Part of a small language model's weights: LayerNorm before each block.
MLP neurons of a small language model. Each row is named by its layer, matrix (up: input weights; down: output weights) and neuron, and shows model dimensions 32-127. Each number is 500 + 25 x the weight over its row's rms, rounded and kept within 0 to 999. Numbers have three digits each.
After each neuron's rows, "fires after" lists the tokens most often just before its 100 highest values on Wikipedia text that the model never trained on.

L10.up216:502469506511526522522444491520481495523488481522499489508553535499487491482474479531503478479530512505505499468516537510495517466476435518477496510505465482503488526484486502461502498475458482459469485505504450480506489488521498529506490485454496542481445548535457499484478492491493486458
L10.down216:523494476487512478466474524592492513485468547514504483506504514486484502489480474512462489507498467526515505495483496496502489500542479502490510504507471492483484443545472464501522468498458514544483429517497492475496516495524495499519523523486530547506488481511489517482485481535484526488
fires after: " ", "qu"

L6.up556:493477532476500529514480467496462486504500498494525519440499518480539511496510490514567430510504492492580502526504539527502518508497500513488461518498503518497472504496527502499449489514470462480501550486495500490528509492480481480501492508503507510531518528476540520535478475489500483505
L6.down556:513460483495507497492489473479522542472516452569481517465481473513496527501485482519469510456497479489446480442490476525539520544489480516527500516533525498433491498541492507513486548506531471487526485523479544462475513511476515496521485504475507529495514493485490494454516508513528504527
fires after: "1", "0", "8", "th", "7", "4"

L6.up694:481521505520476523498538510530468504502477508491521519508475511546535512559474476482448494516514469492482494527483471505485497552501505464561541526488523517498525535481486521537473430526486480480518511483521473495501533505500480522466505505474492524486523571487461457517513511479497485487
L6.down694:496493527523464523525480524514450522468500513535503542495518474480498446508532466503509558547514516465514481474453533525507499480499557530488499512502477494464451523508499494505561487490471513513447479509498501501463465493542473521528528527534545531493494489509504458512484519517484522528
fires after: " ", "-", " un", "s"

L8.up251:496501503524507463487547504514535541509462493495519553500505513527510518533522502459510486505521529491499488459466503540520477504510492479499480497488535437469508481485541494471478516507498489486475523518516459515497481535474493484469500523484565475472506482441522481490461485544496496446
L8.down251:443474481550524481514532508514484498531464508504517484428505475492472495456503488525502505501518469515528487497525521544510458519466506476457492493507490476448502505463488486499496498497508495474498460463543537514493493489505497541493472489514510490524535539536456484524487542503523463521
fires after: " ", "s", " St", "-"

L9.up473:470527459552493473533460489509502513491509487492495497548474513515531486532499506524473486517520508447471498489495501493517512497478553503508539484552451494515487497513538485500511512491485456477537510503478560491490519505502496477511566503466468487472530508491509495480445495500440541546
L9.down473:499464475479500526491508457498500482501492513538516477473525499497472512448495469446566449488465515519530521505486474503481504488547503511493477528483511513507563505513486504535494532451483462475503487498553492544516464512504494516470545471501492484509499522539490480522526514484549518523
fires after: " E", "8", "9", " Va", " Fa", "6"

L7.up608:481472442479536469495502456478499519505525499486501483518478496481531485498504524504499497500471498501477550527537477487496554499527518505493485524481491493505538473471481501487506476512522480494488511501522487483517498501547486522470486467478525530494551524493498483510464527447540514469
L7.down608:509468484476516520452519517496515508525547490536525529501508451478489495473494493462498471501493516510528476508440504482538472512551484482492520503530503496466500530499487525506533543518483512453519507471507513499486471522456512479485470503522520498510484481470471501508493491471446451494
fires after: " ", " (", " mi", "s", " dis"

L6.up406:479513513502496499529488493495480486488459499493487484460531481506500499534498506518535508477459480488493518517501538487494511530491541505467527524519529546535482538483500513540471452498473490539474463483486508495531500515516495471483522468512500536493505477518510494520523528525446485492
L6.down406:514474501455515510525538488497497520517505503521471528482487498506497465471504516515517469540495521468504528474497489514464529492537506499516505442507533514531512499492458550505505532499504511516523514493497463511481509482463509503476489533514500507515520495469533485501534509476468481476
fires after: " Al", "al", "Al", " Ru", " Ya", "ra"

L9.up584:498493511452488484485503534514520487480532497476484470508495505531493542512504522451501480531494460492482497488481485518507546462510512542507501502504460482530475466501483493499572509546448485482495513511517513517482517469458486483540489482484460483464504506519538464520534499457477542540
L9.down584:481551508498505482519523486523493460570546529516452467487449460492490475513528483512518512462474516443551484493517481463497494488495484491525498490479513478485501532497547506531519502500528510514500502489541470472513525534506512497491510478535500481484407504560523515509482534487483459501
fires after: " U", " W", " T", " L", " I", " West"

L7.up174:539523487482505494531522470473487507491514511528497460519473488460519503524516525513518517491516505491490495485503460506465483458493516526521486523509516494490503456506541485450502481538500476533502535491521495477484470478508450450487561484486505451530486527488487550500490476494476549464
L7.down174:532487493477519503480484481513573483523525458508523477485493505483506510458506499451508470534441528486514524512521476536496486499468488524495493469521458499471516538507511522513477514488489470481568507469506426535508463507538515538463484509510526492477469494503487486518520530496489487481
fires after: "e", " E", " F", "E", " Pe"

L8.up394:542464489511497509478491486519507482519473484481463513479484471479469483507515481499483497474514499508478498514476507547484484462487459455520490552508532516477518511482490479476556465520532530539491510463486494528506523531511467452501527527509539543491563496474502477479521487486459520498
L8.down394:500518528467455548506517493491496530507497508470491450525506538487511484491510496511508506491539509471518450507474489487502492518511505518529448510453464511469484478503473504501474523465498490516492527489493519507492499472505508526514532505541488480511532500510536513503454452503524496529
fires after: " and", ",", " Al", "al", " be"

L10.up224:490473513499528537477476502544467531486471549517493495514481519495529536526457482482529493522511476507570542506458478499505497486505455499488484514465443531455524494502494509480499516538463495475479495492479476513554461502481487505499458453448529499478499481493438514505474525491526522475
L10.down224:479514477526495506480495501493507535514507460494480441497491440529502474512480572493526515476454484489485492514481470468475522501497520515503462492485524510522475489510507486529531466466484463526505530526522451485464507515481502565482519520499534521527510470544482525455485497521452524515
fires after: " ", " the", "-", " |", " of"

L7.up249:486565497521521534510486489478516483500521479475504458497502495526478519492509519455457498479498506526544528520497484499519460523516514492493531512462541483497515483446484493525514488524481470526463513506514497508489545489474510437508465551488521478518480505514514526514444525551483523465
L7.down249:510528490520498495492538483528432484490503462507486512486412502514495461476487466492472525503491483533463494508533467508562476509526506467485504468482489545484531508523507491512485527533507515457461469531471464455479508537473502523511508531514571455528526465473508531499489499494487488478
fires after: " ", "2", "3", "-"

L7.up149:512440488482531526513477518474520512495515525504513484474530500480572481486535537530529462483459505489477491522467512479565551496539523496542523493487466447493472499494510503488476511483493531484471500498513500560477553513506461468478495485454485519490470481519490476463503522534492462554
L7.down149:467558473500533484515512494479472504461522527519507498516501471524488514484502498477486536497471518480506482482513506481474471550498507500497482500487472500467461523500517501487463517529477538487515493490506515514480503489501491505455486492492478489520457546496514513461516554556501518511
fires after: "\n", "-", ".", "|"

L8.up340:480549506500508484502497534500487498503475522507501481461506521540517483468475506504483511530484503485552504525496501494503489499485524505491523537512550499529548504472490515515521551486432446524490488501493507510463553520452493516532502504484483483451444502536494487492458536505485477500
L8.down340:526449471486485488476557471496530563475499514543508504510480471484539492518477495454496495427502534462486497455459513474484505477487490479479452535479504461506541478505509493470518482512491489528511496475503524448492516511487495539489507496517514528530503527541483497465496511482516513508
fires after: " ", "k", "s", "1", " K"

L9.up746:523513507439515539488511451495471503510508495490483511506544502449538541513536515501520496519453489505497522528487500486538528489509539516502519507470517520511485489514507516439512507552482499490501502515495497528522508502513467454527483500529445522452546503509467543473518480510502550526
L9.down746:477506494522488514460547535533506495487499472515487497544445530491477473469501480507524512460515519547462532482529492497488556480481497517493527505571562509489492541506493464512492549472501467463520481495472529517488495505492536481481476532520516491523505529535501511512518498471496490489
fires after: "8", "5", "0", "7", "3", "1"

L8.up235:494491503501498477496478532504495513484520568508483524479505533549514509481459453507512556502460552497482511477503487518513501496514477494488494474490486495523542520499455550451529467529505482454516501469510511508493496490531493452513498476482534478475496525456484485499560538493499524505
L8.down235:506506486505466526530482493518493481491517455514471522464503483492481538500487505502475479494485465502496526478510482527476496501489484530537494528486513573494465484540459487485484486493510501552486479479501471486483478509547502544507475475499504512457530507492498523479505477527499496505
fires after: " ", " |"

L6.up24:510537478477496521507497495468481536507455528500494505511537510469510492436493525470506477491520467495445522499517539492495502517488446488499468507510467457524475508482473503480508510499529525506508516482506463513523538547501530516500452524501498530499514505541490521464486482531513509500
L6.down24:472479497528511506508462495498491463472475522484488494543514490518447511497528476498516499530494492529526511507491517519496488493498575545495513481532462505446489483479512501494537466482506485551472493529545504499495525490487477487524480505475540501523468498490533516508485505475535517507
fires after: "s", " Goals", " Sch", " Length"

L3.up641:487465485525493434532471480482500476491482504461477512478507538507512506492446535491488497556533533540514545485494483511505499520493529500514535504500541521540505513480503476525532501494443511517494462509517489480485543491521494521486470499503539456542518486513486528510463491452494521520
L3.down641:513537505526467522496509493492536523484485520431481517482499491459501511465502458511452535507511507540521550517522476476500540519518462523537504464514496469503479510493488512516502487527524471489515487470504488476503517503504561522443479500466536491502534504500495498481502427487525488533
fires after: " ", " the", " ("

L8.up184:474539512470496458473496521510495525516443473469507476546464494514512476524468526484504525471452506507471474503466564466513491542531479495501510501482458527506527483475513510499503510496509511476522501526505488500470535512478494530501484509483484492512507488498479474536473528521480512489
L8.down184:529512501504437512552493492525505552528499463506524503520531516522477472517468501517517494504519491509481521519538472503544502454460493488501473528511498537522493556489459498500479452498501506468473543481479481518487480475476523451472550484535532508476539479477476480493477502480473516514
fires after: " ", "-", " un", " \""

L8.up152:512463525472524453519475504472513502468472514507499477517508453511472518482487464477501530472560493495543520535494502515511471525458501481448483516495506500544492525491500506476482509526566527537491490501494490475532514503506512479533509524503462515503517480507443465453476483495505533518
L8.down152:485501490502486540493511494501517525539539505483495467482486470495511484511487517496484441490448441535523481455509509485472527538506487481500514528526494489505482490503464493508496489464463504498520516421528478562517501526488487495511444515533543522469504512492518507525492447506518458482
fires after: " to", ",", " and", " from", " of"

L8.up476:486467504517503504504542515477463491505494457514492528519497490510481468483481495488528506466524499463523562466493505541475490532532482513512483545464527529526541584487499487464537476499524502485520493508530503481453509519490495468474507465521487491502521494471542512484518532468536499501
L8.down476:525464536495530452505499474503528521522485484489515488522488515466514519482526498515483527512545501515461456501468504536546539494516486545493521461424519469512469502516530484507515495473490500521517539465465507544523475473476494491500479543489467592497460516501449476497501516520537473523
fires after: "0", "2", " re", " ", " Ste"

L9.up523:475523519478503510491515444500475519477500493455490491501500528491464460500535502497536515483495519506526489543531508509527518564502524520480491497482481496512498458450526528497497532549500497511468522511496436476492534526480485485508485500443520503530467505511506495493496474446535442473
L9.down523:538498495465469517472515482464504500504529488529530503543496512488464462504485484509524504497488513525535492451530515503510507468491501538481526490500473504521563528500494467459550510492488490479519502500498495455494470556505499515482527514493493497504505494462487498473518483472501511499
fires after: " ", " |", "0", "-", " (", ";"

L7.up227:484509487529536518521553450497520470511493545534476473503538514488515519494520497441509498499519497463511519477493472461472513494529501486514525522527511526471543482482504515495487513499513521484499480474449479516488527530520497530509525502455500454461547531521482488475481510507516452528
L7.down227:494561460474519487486520498548474492531510517503490464527449489486484485527493508523476492540510518436508513485441498541496513487515508519491508507484504437515493517473460520562524488510512515497494481537494502482506507506501443488504489481499521472514506503535465490473472526524540484524
fires after: "1", " de", " ", "s", " un"

L9.up735:503507503507544487516508535478555511511503509512529505523528516514509525471518499511503515503499459525489539482503505516524530515513466494507566496480481524465449436510513463512530546501490464531504505506530513525521499511492519465415543475466528515452525467454499522466475509522516506510
L9.down735:524449522544510475518477448511442501486470512536494487491463482531494471503489513506517484480477464483515486549504512466489477494502505532478526468508525507523545511470493498504507509536520531500479488484460470509481533499493483529524483500520473504475524473535492505483469513514502519460
fires after: " ", " Mac", " Bal", "7", "8", "9"

L9.up127:479490505473507440494526539504515505529499536475502519468506510501480459489484538503513477455546516474527493473494478487523474513545479496509506489527491531536504476499492474473502496453484506486498481490507487561493528488518481508533494516494486484496507550481501482474486499481454503517
L9.down127:483458519494475492535478509479464471512478521492474484567460518510561529494502516484501522487528517447473515517494539511507484492506510596500473537501534492503516478516527510549464506523460482508497525523525461499499461499503519497509506488477536478497475504517471484518467550461523497501
fires after: "9", "8", "1", " ", " Be", " was"

L6.up314:497509472515457530476458505508510549441517468467487528555489440497499518511514501504530512550493494530511544498473487498491529509511495510537466489469477479512564493523540523525511489474496530534530480488531502529444465459536479484503473503502530490505487506507560469516507497507522537469
L6.down314:569496478517483487421545515485511512484486485481498486472486474509491511515498491485539506482513488492525505557504506474498525521490501515503499491516512517531489477437505488550469474473498529488512496459500486515489505503509500519524521507499491476437482499464503552541504501546482492527
fires after: " ", "-", " (", "ra"

L9.up47:542488485502517497515528466518483542476504520513484516500517507517523471499514529482532488498543484498511494485510520551527505502539513452544525535517486521457496507465494534477527485516477478470478537481461514487520526542486478480499420498511541489517511459496520530568521508498470480517
L9.down47:530562474490488508490507471516521476497473543488490488476482477486474508518512523508482502446494506474542491522514454494477491525494488478516505515491527528504469529508476508556450475512484495523496550473505489492505481502475488550510465530525536518509507492515497522529494532455526482515
fires after: " Al", " dis", "al", " No", "s", "Al"

L9.up106:475518507490521477473475492521526524530446507442467540495476519519509473476492478476501494488496450515509513509484489497539502501512544519508497532523470527486526493505480542475523500501498503499534509512520527526504519554522475482506571537489463485533482507475542477505525528522489544488
L9.down106:531491518535517483514474494522529491500509508521523479506516514471507539520463521480503501511532508491490475497512516497506531464482464535461481496527480536514492492530472484478482465527485561503507470522485469529519486515493535527522484508504473471463483493462469506550469556501487511494
fires after: "9", " Santa", "5", "8"

L3.up160:483506482507525489493551490497502510528530491522473477510484489518505527486517513515497483441521520468501504506498484463569478541525526520521429504499476513445469520515536505522507493482475468487516514511526488513553467457520487487476489511514502536496500463530499513502511480499514512497
L3.down160:514499505471480491521490479470563465485470508472475508530491526533467501530518545504511491534479484494499473481477534476478516477496463476513525470468502510518506536495471570520456498487483510541469545509511489495492477463486462558509522560554520495515499491482445469507506518490512489495
fires after: ".", "6", "\n", " ", "0"

L6.up187:500473485480512443490505498468542488483519520523509556506489472494516494474519463496515509496500526557470481529471476478505528537518508490530450494474515498452468513509527525497475514525486514505501499519523478571499483493473463497495504486491555477454518532506501524479532482525525481554
L6.down187:495564495514525513490516520514449522544476551500464497529541468464496524526506559505514474506477523419499535458532558486475496474477513520507506506481486488508496500482494479460537484509524497494504508436515537494492508514464455518477508514498500476525483467445515505489462530480494506512
fires after: "\n", "1", "|", " |", ")"

L6.up691:527525483457535472488479483491468509500456494510471468515493496512482500508516511517489520507504497561482515474474521526515479485519538522461508501478519508457513495491499502515451513491499512499515485526532520542481490501516462454527507493498444509536538483555509490497490490494521499489
L6.down691:527512494507471474544520544505514492505514472528467490531457486456540489525495497475489494501541492515520532486558507505505540514481493572496493501510476487517462487490509512511504489496476512482483561510446501482488468494547549482529471500497501508545447531483465506518516509497514533477
fires after: "s", " La", " Ra", "S", "w", "ra"

L11.up308:496533519501490481508527510497483510490481499496510489498527494498497540472493461500511497516500495498521493499465466474499509508512507452495556536448562467464448451500505473522456518555495518480518499490507509530459533516475458487494540458496518499558474526506533471493479495473542482499
L11.down308:551501524461510494499463526480475497514516525495484501493514471500495468496446485518482512455460499516530472475560534504520477531514532518516507505500520523498524486530479500492472517468509495492518485524517494543470511494498546515524498464534506494514511476442483488529512509516515488511
fires after: " ", "\n", " (", "1"

L7.up216:482504474542488469442533505525513495483480506483519513505508458532468503496495490523453552531475538464490487485532481517453511524485489490494486532521492476567519519492499465508492525515500505479494505480522538531534530527504492513511482521496522471483500525491476482481491494490511478569
L7.down216:522521517475487542481509540523556505521506505503504510487502431535499482502516490494499486530444499506515477515485493483530505490506503530476496516480457540521507482497483478506457480483498460522441447550517473539501519490511529468511514500516482476475509511502514467497504511479499494545
fires after: " ", "-", " a", " C", "the", " electro"

L6.up281:517482509487517501454521507507503534466512483543499534504527520511546493458485543512532511518472489506513499538506495504516522489505485482486470498539475505476472449465486553513528478470441512522510550498487455475512500526500474480475479452510492448518467491557524502497500507480510501453
L6.down281:514458468479480489536509482479491492513474497485521490500521495498520534534513512489473491494571480514467484489493492517507515475499515529474483488503498561434505512512497472478519463483516532476499482501466504479531486549494504482517501491470501505516504503482482517537482491509488471483
fires after: ".", "%", "3", "0", "2"

L3.up311:484509497519473448495541547499478468505478473493505495547495500475492511539495496520498462509489503516531480460462451460507526566539547494514462510491514531453477464479485537482519507497528555480464502476489475531498522489514497532483510483515505505480528490529511488485508480470510459532
L3.down311:507486525475490497538535476529518465513514508488498468538480536472494472509487505482502488486472514527503507523440554493463517476509497510498515519506481463514517479507535493536474500538549486541514503534498543479483487497512483514525512516500501536493510499468480447495496535503481525486
fires after: "\n", " (", "-", "==", "|", "."

L9.up149:498484499489515512511501488495482527484497487488494477490512536466481503453526549507486512561526457495525542455498514518476491517522526469501496532518483508483504534576468514485491457498484519509442513542513493506540514499513484535507453484517504482471523500440449493524564484486478499503
L9.down149:512529534494530476476513519449455497529504497522469476511497494503485500539438495481495468440473533491528485541516517511468472517497545533500422463431526467532485516506510503506496509532552489491482523494548526509505490485478492510509508520449464536488497466508466534552517503496522542504
fires after: " ", " In", "\n", " ("

L7.up699:524501538471492489500509503519511499546551517483505494513482571481472484446533495479524507500493470506502529513477531560507485530508498455519510477477510513501518491470518479490570499534440466439535479541500452515514519489493486509477540512553492492518493493516511499535501517453468522487
L7.down699:537509483534473529496497454504462576500504499532518492529485484513512510517521493497469459439475493466488483490523550485495555544529492489505536493512487546495475480524502503510464486474518479504485467492500546479527495528463493456490474525459514510495467532504507513489501541496494525522
fires after: " Al", " U", " Mi", " UTC", " mi", "Al"

L6.up515:450508515517541510518533536476461489529518466475485479488541488545518511493502494495534502523490473504466529462518550524478491491466484523453475517491498495531487527501499494475524549504498436510445523510443473498471518490486495480493458516475499495517500494541498478491476509484447508505
L6.down515:482553467488465507507540483472491519533534515476506515511451486463494498504509477479471473510475456502554510466471525478482497508507514518486483527511504483517484540526531496498488537523516464514461489487514522538497488526491508543523526495533537497454510488507438528527510509479493506498
fires after: " ", " Kir", " Sp", " Sch"

L10.up472:480451524496517479436511463497486471506466507514486491424487521496478522512481500565522487503503529483506490509549504497508502490514454538504473476498503449567513492477512460484513467492497489508444496507514464485500500512461526495477508508485498517539503526516478510498513498471514512451
L10.down472:496500531520472443513484514524436479505570532520520507514477521500515504484494472484504436471499470541499496481518497512449526479475537469485516485500499505503547508486488488538497506465515450499555490497524518536502476507543528484506483532502514488501498483495535533462459510498486524509
fires after: " ", " |"

L7.up619:509513528472510480518498512519512485499494536458475527504533484533531479516481453487499537540501479535547457487483495498466501536530484465475523512471516535495530494493531511534500499505511487501483484530491508517487469508507506527488505534507551526502507516498497502529489477513473500501
L7.down619:479552554522476508500510493514482492449454541504516463471496533503491523447522511502480532522518491487552516493508528515461489502506533554511487535490495502507479524480510499483491485455486495491482474457500509523505472524488488492467521440521534439506521501465492489500500515529460521488
fires after: " ", " were"

L6.up348:485497473496496468488492523498469454491506474559475493507530483501543460515486490524513488510488512510489470524474487489498510523503499531474448575527531459504500460491485531545485508488450475515503528498501510520490531502506459490476487504512501496483516495495515501485518481509500459505
L6.down348:513485511525508508473492478500519524530494505531492475515473511516480528544450443519487492481516531512484469504576481494496513448428527538509546506480481533483494511516520503553486520554524506525497481482484525521502490517512515482483480486509534534486501507525497488508475480499460484482
fires after: "s", "w", "1", " W", " gr"

L7.up458:489511483463442525500502517511510521456507508463482487540515529478521451519483461503534490509487481465487523498476490489522545493494457495526527478502470477509485539493506469504561494471496504526521496448524483477495527468497497528492428498548486541480473487502481546476476474488494554524
L7.down458:452481494502557441529565522482474471496520503520498515508509461483475515504525473469503511488489531437464497528514532504535458498525466472541512527518542521495476469500513506550455517542526491475517511513486481498447471526524486489550500514487493508509541500502496515465485549495501492487
fires after: " ", "ra", " Le"

L3.up35:527521477465503507473494500488520528507540508524521504541491489501493500491506516515510531539504512523523509487516444493468565560475538504505494480504487467503502506485479502492484516459492496501457548464531499513509543501501503489478466539496505519528455512501518502509460477467488504448
L3.down35:525481485541469493494529506499475511483502466507489503472454467526524504515467504478505472482526519491485485478529491504481487514516465488509497542488544513470468513509496483520529478526503497478516536540470475485510518491504497531497550485540481509546530513467528546466489498522510506540
fires after: " (", " \""

L10.up377:522532469516511531457499493524480495470502540493466475506575469470528482530523489458485524476513505475500509518493516503461490552551505487503539519553513463538518462507472494491469488533504511473501465466471502517464534502503445490502489555506486497501527488468526472491470517484538498445
L10.down377:502531533492502522469494540530519484489505542494518486529515484524514496502520442508481512482495492461470513505475480506487513508542527473535500525533512523504538516529525524541468468550479486502488505464547480468511511478456526471489492540427476498491509479543527502509501509462481515459
fires after: " ", " re", "s", " ex", "em", "im"

L9.up550:529528507508508466559532500496502475519491527484474506493461549528467496425487493471534523518476504487482539473503467514499527490503484476516503476509454514535481494514537486487516522447517473511504463503505495547475516532493484493483483517519523504509545510500462562546452501496521543482
L9.down550:532485480515468507497489495486514448481547520486460470484447491531465496490540506484549530511526510487490493508515487501443437483472472527457520488520456486514540500464510500499528505515508513541543495504483542489492487498542554540532479505533519495504495465517500441528492505503508487480
fires after: " |", " chart", "8"

L9.up658:512439494496513475480494485499477470444488506497531482507503487482517491455510507460507525541547557524481483520472523525491471524552494522507486488525500483510511512467540432498500461505475512522502491507553506525478540525506529501513479456468494481517533511526511478468482501498497535519
L9.down658:505457519497477515472538459504517514513472472514520553516489508506494498505484499555514529506486517515505492497500492475483473509436499510535501529470529478510497470481501516507483518468527484510484468505471502502508508521504497526498466502456530512528499522498507471490502525524486458501
fires after: " ", ":", "2", " (", "1"

L9.up365:503520509497542508516520501470518485502525498481469504508486561521500509522506518478522575530478517480539530506514481503490521464543500493465499511473490512510500517491485471489502474506480446474510469487493505526486529556495528538510515492474442506486493515500498493481483465522491467483
L9.down365:500491483460486517524506526543511502486526452474536497527499502507523460499493498490504481457522504505512470500451521531483497471537527484485490515493489450499550495496499496488548495549511520487519511502460513472462496549504492535509488514527511498487487474520478492489469490504494510439
fires after: "9", "0", " Goals", " |"

L6.up77:526473461499484467489511520540495530504532497504524496517503494481483493519550480466504483583499539546515463487536508516451484490494563473528515492537496499515498524492464478484507486507498467452505475466488477478522535472496417492508504499519464510533519480454509530511523471506481505502
L6.down77:523481485528543491503508499496480560481515475487513493468502486486539490497493508482451501512523482517517504536503465472489540488553522484476485542498536484500464500539488476486477508470500492503503529444472490504522515493527530510496463503495495507535482470463512513569538476497506493502
fires after: " |", "\n", "|", ".", " /"

L3.up28:511479538521495487517518516504500548516543489442539506543497523508470522473516500515473474528515520493529554495482466467503479563512489471457494523468537463476522529478435488477486509495448489519478501507517533479535539495523485517505494508514543475473493502499455524474492505530486525503
L3.down28:509490498526491529473502517477526521460462508520500474450497499497482500512487476534484481471484504492485538485498447533494499543495473493494493535501494513502507505516469498486467503516514526463473553486464461489443538506520521544507495502506562517484542526518471476500530470528471491483
fires after: " (", "\n", " ", " \""

L9.up511:537521521476476446531460531518518492480476484461491490524513523549482522514474548492515482507495506521484468533498552498466518509492502500486484490515500512525557511498508519463477494509531474516518527495519497506495514546495528486472519534452487480541480532488493502534543525501533477491
L9.down511:480529485472493502493481528519535463487493497478494507463517534495488467493494484515487493523496493535480487495480483539488487481561517541532492558474471499504502494504509518483512471488412545517525531518495481528524492504519511522480497482513527514528530492461498480511481441532490489507
fires after: " |", "–", "9", "0", "8", " a"

L9.up324:475536499487506537521539521511482471472484517444490465473476517480454514503532490498541536524488508484486512489491526492537503548509523544450512477504529496488518488500545471433477502496508483522481497537515517503497491520486510480472504498474496517495463478504468523507518473472487531509
L9.down324:501515498515485495503494473506474518534545503461472480525555487495492482527499493506497465483513479514476476511511489499487519516511505460540460470489495541504534522534521493502452498473484512515486489498533503501523471477501511548487528494522516523497486512451522556467489486509500512492
fires after: " ", " |", ";", "6"

L11.up655:502491498491552497576492488496525529502505488523516492506502474508502534496483525502509535471466484464520530543470487504467494454511471526480513530499466463525502489526472543500465485477474524483484486561435475489520469504513468459504497479465518481451508505486508504503450488485470476478
L11.down655:500490513527478488493519503549502480456478499482557497496492508503497489501478480487487521491507515528526481461511561509514499526484518460515492498510500480532478488459491469445485519536440499533501497530524491516523495523481490544475550490506493484548542501528497521449499502470524532489
fires after: " ", "–"

L8.up568:494502446461482509489515475526488530473479498510519504498461507443456521465513508473497506574453471475509518446489502495528501508529512511482490494487472477513493495491534513499517504486524519510513527486500482519490468491502462499498506446531534486511482524499514509507518485533518542513
L8.down568:498470479481509539532505484482530525543454501506485519501502485480450499555506483489471527474539482539472495532477482487484465493491514497502479480506489543476564493507459504490499482496521465518477516472486486500454474520485491503481449469501483491533538470470504519528486498481497496470
fires after: " |", "|", " Votes"

L9.up114:454521497481550525482490511525522529526465522544481491489555524513509494524487492470536479488489485479512518517537507511438510556545466512467535511489471482526512485518479491509514526442487512467514495539511479515511505473485533530470458524474498496515498478466510528509526466503488525560
L9.down114:511492525499476478486504497503496497467488471505484467482513491530546500489470493504501503499536525477538447426524444498531509524468521505491496489509506497499499481501555535437486483471508448520542484513461522524477483539518507507483530514518565504508487545527489519504480473484541513549
fires after: " ", " dis", "s", "\n", "exp"

L11.up708:533510474477517479507521491528490525507551491507471479471503439473533521512494491486457498472469467443478509499505480504536502557511505503519490465495498475505514416493464484467531471526492440510498460474528516515466520513508478534470458517517474526534522473511509488468468501511498499472
L11.down708:467538492516497479457522510499517537510483534529482526490472526479478504518516519496500503488482521500471506538520439451504488484526526485455521559475487454494485500470502499496507493491460493513477466461513513467480492474502509519483533503470518492506505514507519499499481525471507491487
fires after: " ", " an", "em"

L9.up493:508506524444521519499535484500480469497462520510511467519514484461505508522481468533544503519500485488528546472447490541468564518485520515478461526516486496495541525448491516468478479460442486498512526489469485453533524473496517492504499515498495569492457520501462519493514495522469513529
L9.down493:488492487486504491526545481455519500478480455516494528503530474504507493496512476573510465480515526502525555496532515531524535489516496500514520533509533552497488505475509504491526489482500533494481524495461485474509498457470530475516505497475502484470485512495492557481523479489539531541
fires after: " ", "-", "s", " ("

L9.up372:520477537504528482518513483513491525492556495495527528518481471465503550499525508495530469479513503496506494520456523513523503532502492464480472470502537522519523496530498507510481484488460546459550517476468510512521496518483467453492461513506476518493499487499462504510477510459548501496
L9.down372:475491496513500473504571467512491466467525480509519505504523512470519518509538457513508502484489496492493523490488516501499475563492513460480486493458469498448462507514546529507456529506470562479486551475514531488515477494533524460503477505509508539535532515524465504508505482493509502453
fires after: "2", "0", " the", " in", " Title"